{"head_dim": 64, "vocab_size": 2048, "hidden_act": "tanh_gelu", "norm_place": "pre", "tie_word_embeddings": true, "parallel_block": false, "init_std_qkv": 0.0231, "init_std_o": 0.00453, "init_std_down": 0.00227, "weight_decay": 0.26, "schedule": "wsd", "final_lr_fraction": 0.0, "train_tokens": 268600000}
MLP neurons of a small language model. Each row is named by its layer, matrix (up: input weights) and neuron, and shows model dimensions 144-239. Each number is 128 + 24 x the weight over its row's rms, rounded and kept within 0 to 255. Numbers have three digits each.
Before each neuron's rows is what it responds to, as a language model described it from the Wikipedia text at the highest values.

Final digits of years in narrative date phrases (In 19|90, From 1999, January 23, 2020), plus some mid-word fragments (proce|ed|s, Conne|c|ticut).
L7.up169:125088108131147117096114145118137128096132135150158074134150137158110108130119158190129172163153149123134110160135118160100119127132113149146122115133130128108100121127118158064164157135120153108129142149133116176111113168135113127113113126113146106090116124121152145161116118128123090166

Final or middle word pieces of non-English proper names (Márkaszék, Požarevac, Tatabánya), plus closing == of section headings.
L7.up68:136102107105113087144153151110119116130126039128103135136107118118125136171138140136127145089119135155137142125139113136128164128093098099126066140151150158121146092140109136149136113148186084142127165125150111122114179158143109107161141119110128130107129125094136144107113173143163129107

Final head noun or word-ending that completes a noun phrase naming an organization, facility or scheme, e.g. repair shop, Railroad Museum, Double Cola Company, university, program.
L7.up337:130145095098115092156146111125123134075113112174167131081156141144123119180132150096128160131097107125104146122134090099121156128159080127150185172156133125116122116133135149074163140135135136128149136156113132168115123139159122111120143135094121096107125137101144103157073125130140127112

Word-initial prefix pieces such as ex, dis, pre and re that begin a split verb or adjective, as in ex|tended, dis|parities, pre|served, de|s|cribing.
L9.up757:168125107071139174115117083124102106126116108135146132120125134159123126119140111114118182097108132105133105136088131175108134124133083148091120145119136128104109181172099145096101176140131162079140155133123107142132107131141097127101098139107123124104191125096151121164114177105169136158

Tokens where a verb begins or continues right after to, can, did or could, such as can travel, intended to wed, can sink.
L7.up997:125102107054117138139133173092157155163110159105149098141141119133150162069139121100114120094093127220170133135101164119116135119125155110133118155143140141123133142158152092105117158138147102114137090099117140161109151167155123134108141082125140109134118130125132167153146124156122127157

Final or middle subword pieces inside non-English proper names, especially South Asian, Central Asian and East European places and people, e.g. Pakist-an, Sind-hi, Hind-u.
L4.up438:119125095128108122169165093157199102147124093137110127060109188114133109132146125148141096118142117124129153124131083126134165075081092105141109125183154138126100111155087122143132157165142081149137134147147073133137128143161092108141093124144131129141105092135103156126162132117139191111

Short tokens opening a cell in pipe-delimited wiki tables or list entries, e.g. rank numbers 15, 46, codes A, H, J; also scattered mid-word fragments.
L7.up336:157128072123108086148126140095145161158127090096131135140124167196109162154119154149134128118091110149152171123162145136104114116145124100124140144092104126142130125136100123123129131128115126139124153164137096186105150140079103116107129093107134130111137123080139149146131136071128127133

Short vowel-led word pieces inside a word split into several tokens, often names or French words, such as Beaudo-u-in, Ekater-in-burg, Chevro-le-t.
L4.up561:115104137101117117137140154095121127167143098175147119137096128106150166113107141115131106104116098160142137135158094150103110087119081101148109108167103121131155119098118111106136131107147115151138119170167125159111133114104132128139135177150133125126098159182132111149103124099173165135

Suffixes completing a verb after its stem, mostly a subject's main verb in biography or plot text: work-ed, appear-s, resid-ing, also do/did.
L9.up557:120187128141133130134146125123147149155119129090119132154111156175093136108097123160134081102118170139137139154124133098136131130125138164108120138158057143172134097131142111104108148130118134121160085168119126146111154163111106154111130152183143174124154122138136117100132131157112176129

Interior word pieces of longer words (ling-u-istics, Revol-u-tionary, Ser-b-ian), plus line breaks, table cells and occasional "of" across varied Wikipedia text.
L7.up969:128133134129167140135154147113128096145140148078131131146165123128137139143120143154075109100123120155148138138097137118061126123124097129131081125140145131116111127080129125129145137094123118114126120154097100116127105138092076150146117137147165136123105115125133162127122151162115097098

Tokens in the middle of a known title or proper name, mostly articles in film, album or song titles (On the Edge, City on a Hill) and mid-word pieces of names (D-y-lan, Se-ven Seas).
L7.up562:134168130118096142139108144122153144150103127140160118137156178144106136087110128133122155129127110139176136163134147135127132094145153103117135106120119089116110144116125105109123096106143148150150159095160131146135139128141107101137118163147128105141081116167121108155140147122107164133

Small pieces inside an oddly split word (can-d-idate, h-us-band, m-ic-robiologist), or a bare space after a, to, his, not, would.
L7.up651:130136148134090135152106102111114103161120107131142108119119169112112151120140088089137080173091099160109158123103117134149125095121112076124112151117116155154145106177145134124132082149122125128122170076123105160107173102114123171083092147116149103132124130123139120139086132088111134107

Year tokens or the year's last two digits in full dates and phrases such as "in 2004", "March 2017", "19|93", plus stray word endings like "rarely".
L9.up348:124085069109123075111113130170127170150105108158148108123106135108135128124123127147047125141102093140107123118154112182115145144131140153152104124149136157099131187169170127118141144108127109096132163126134127159116149145090136138104134150124136149077125082073171126154172139112093137159

Word pieces that start or sit inside a longer word still unfinished, like prefixes un-, dis- and su- (unused, disappeared, sure) or middles such as sat-is-fied, vi-s-ible, Haw-kin-s.
L4.up1007:176118122132139144133141091094132119127135137110130118178093118148139128124106084134108126080122098192142149100090074155137113136122085132111081114152055091145126114106134143142166148126140109110082110146143095177110156153135139106118107109132104118123143080127125131117092138133163146127

Line breaks ending list entries or table rows, plus commas and semicolons closing a clause or list item, as in "Hatfield," or "Argentina;".
L4.up340:116129141110128074106176144146130114138127068126115130107131123135140137112133088080061173150118101138130157111141120107140128099096139143150088181139165190124137113142123099118151133135129145117137133186086128116123128179165091117111123148087124154129167112098159129111150143112089106100

The first token of the main verb right after its subject, mostly the prefix re- (re-fuses, re-ceives, re-buffs), also auxiliaries like would, could, must.
L9.up854:142138121113149092131126139117148117121096127129163126166169137128143133110077115107125160132124085182159112122102105163131155147105140124120100112161110128119128111093140115129152158184116126081100121097160120126127189099125132086138103117153114106106184163114159120113137153147117162143

Opening pieces of longer words split by the tokenizer, usually Latinate prefixes like ex, dis, de, re, pre, in, per, as in ex|acted, dis|appearance, de|vices.
L7.up378:135124114145132153096143098119113110139092123114147127115112138161096147146143110083109127124105092146112156122126071111110125101167112141099083140137119132122129121170109075117147135140130130099139149142172127174119105171136098135139104120144103143122110111079146132122125167108175132183

Inner word-piece syllables, often le, que or ke, inside split proper names (Chevro-le-t, Bra-que, Dio-cle-tian, Kir-ke-nes), plus spaces after a surname before its verb.
L7.up242:102090091129138130163141142131148090172148109155154142142152137108121156099089133104133061100150102177117114111132097123096136118167121123124110113113135130136118120091164135148188116128112076137114139154162118134131138128123146114077123147171138126148093123144116176126098133136131153125

Short word-piece tokens continuing a word begun by a brief prefix, as in de-f-ender, he-av-y, ca-p-acity; also "of" after "one" or "Secretary".
L9.up1005:099129125150127104124111117149121128153159131136195118124109127116151124113129107116157068134118094091145170132114139119125090092081132150129105150122090144168159127115098092126135180107130065127126113153117147145113134163125095172139120122151166149117110148096131174136097106138099118150

Word fragments and bare spaces inside names or values in structured lists and tables (credits, taxonomy, infoboxes), e.g. P|ar|vathamma, War|re|npoint, electric| guitars.
L9.up982:102129134130125141158138116106150116143095107109158108119115176099125130116112105142141148156166108141166146123187081095102149127056109128149130131124169087130104128159136150150133184142129110134120114092145107104162155066098128142144125159145157137141107152120133136138150144143093131139

Bare space tokens that start an upcoming noun, right after an article, possessive or adjective, as in "a letter", "his tattoos", "a merchant".
L9.up399:122099092123097104066141143137157090134151128138173088131105135164107167143153165107112139147108112147139155105126121136139159144118138164128172116069110136127140125100139121129202098125133130105153136138107138136119121153132078099134107104160131114113173126138133159121120152119112135124

Word pieces that finish a word split across tokens (grow-n, bough-t, tell-s, Schw-ar-zwaldt) and particles completing phrasal verbs (turned out, set up).
L4.up503:135124117119124098127123146133131124103126097128148067147088131167129127144105138140105119121104067212166143156094065134144113119142136126137125133152062100139106139105090117134082107127095150121115096122138105156126170141115103132132136130156088146102162109142102108101117154186092192119

Fires on the second piece of split words (c-iv-il, N-R-HP, Fed-er-ation), on years after "In", and on newlines or equals signs closing section headings.
L4.up475:126081112124126128111141135119130080146139078145145139148108160135089122139093090149092150130162132153127151159162148121116112133091115166170115115096114133141098107133129123139128138128135139117095138125096116107144120106097116093125082132174123141109123097130188099129131135098084111165

Early pieces of words split into subword tokens, above all the prefix dis in verbs (disbanded, distributed, discovered), plus mid-word pieces such as cc in accused, ll in colleagues.
L4.up621:164104141126117129131100120141138137160098098118157128141155148154149139165127112087092123125093106114127135141083064158128143104125132128101144133160073114162148139174125111141158149133162140105136180122158098128140145113137129125139125182103119146104135121142143111153079149172164143137

Tokens inside sports articles, mostly pipe-table cells, season years and score lines, plus FC headers and verb endings (relegated, beating).
L4.up12:155148099089109103077113123117133119144104135188138096098137114150094150154098137176121087129096135147137124122075124131102133094133133165134120151169132151136146129114143152126126184121120105070142156155091128128111138155152126144094125115105145124109176124083191128144118099133142154183

Word-internal pieces partway through a split word, such as b in problems, k in rethink, end in friends; also said after a speaker, and stray space tokens.
L7.up618:113122074128157149111095190134167159119089136101155121137145153181108152089097109134119130110145071168105116113129105139112113123174106159155086167123141100151147151108112124131127147090102143113152105132130116126140156118101141133103110142118129104130162151134139166147140123121120166165

Fires on subword pieces inside a longer word split into several tokens, such as thre-ate-ned, rel-ative-ly, east-er-n, E-ar-ly.
L4.up659:155122065098086111101107171090140156107137102197154148164144156174135112143071113140152133079114099165156121164111123107104155163123109134126111117131107094151082117115123152146128134145130115132117140118133099113162139134148136128112117134187137148087119129117153127136124095143166133173

Fires on the token right after a single-letter or very short word such as I, a, A or roman numerals: "I am", "a tight", "Ilghazi", "X |".
L4.up404:129142124070131109126138135114173167151119080130127110130088157168117152174122102137114134155127125151149172112129156119137133102134136131104127144127113113119135108155117163143089086088138112129106159146085130106100112120120115133126126112090124125138173121093127157123162114125145125133

Word pieces that complete a split word, mostly past-tense -ed after a verb stem (wip-ed, ascrib-ed, strugg-led), plus name fragments like San-ta, Gold-ber-g.
L7.up301:134170122094157101124128137152132129102145148140121132131115148141112131081103108143089161101131091151143106139097127133101131149160136122066102156179097107171125139100133128146100123138097139076180137126128138156113133097132113128140106098104163126121126143105113151118103131106124150119

Word-initial pieces of capitalized proper names or title words, often in tables, lists and song or episode titles: Her(nán), Ho(uston), After.
L4.up118:131161156144122141129141148079186167141126111123188123134103164135060143120066156115112101141150133139138131168127130087122129129164150099123147129117179129121118129104121141113121100104156106122116157086161134156091137147106114128155122178126137135088111108096178133123114152111076144170

Commas, semicolons and function words (every, did, was, for, may) where a clause turns or continues, e.g. "This did not", "all day, every day".
L7.up21:133121120113103087113151127147115110156157117116126081112144145148122152127147082089134162174109154122123136112113151156145154088132154138137081132131103159142142129082098122138149132096153102147101148166125135129139108146130114129129133124112121138121148133118135134123117149095146105127

Line breaks right after wiki section headings (==History==, ===Second leg===), plus early inner fragments of split words like Mi-d-dle, cle-arer, co-mb-ined.
L4.up814:164129110135141114112121134083159155142152112145129135116107137152125131162114130085047115098126111125108138111141103120116148129144138094112163118125155145133096164183110075164154104130155125106120156114102101123157115115119101107130061143125159123125124129125130116165125129108154136135

Final word-piece that completes a multi-token noun, usually before punctuation or "of", e.g. theat-er, municipal-ity, denomin-ation, air-line.
L4.up77:124061115099120072130155167135116086111113129112167117132142131207109140131123110140117124089080096143131129130141130088118105116152113108122170159103146152116113151126123126104180106153115113129174159100116122147156105124117143080128150081107120150093114105130095158148087122165136172103

The first cell of a markdown table row, right after the opening pipe, usually a rank or number (24, 5, 2.), a year, or blank.
L9.up1019:128140145106098160123079099121190145127106122125119094100143132151104142124100154151092065140126121115121169109143121129126116099105075118154092155158114118138071092126109113120141145114173104091153126120123112127057144167138147142166123111136135173156149151125131158149133140119109105154

Tokens whose next piece is nearly certain: mid-word fragments (refu|sed, loo|king, Run|ner), the space in "to go", and table-row dash separators.
L9.up876:113093112071125156137116159101137142120094113111133135133143124085148125099151132184164095120089094219170123131077103096092125136131097117115080122146107103157149135099106158097129141128150131112123122135139122141063149124166122102127128194114102116123124133128143123103128128170135134122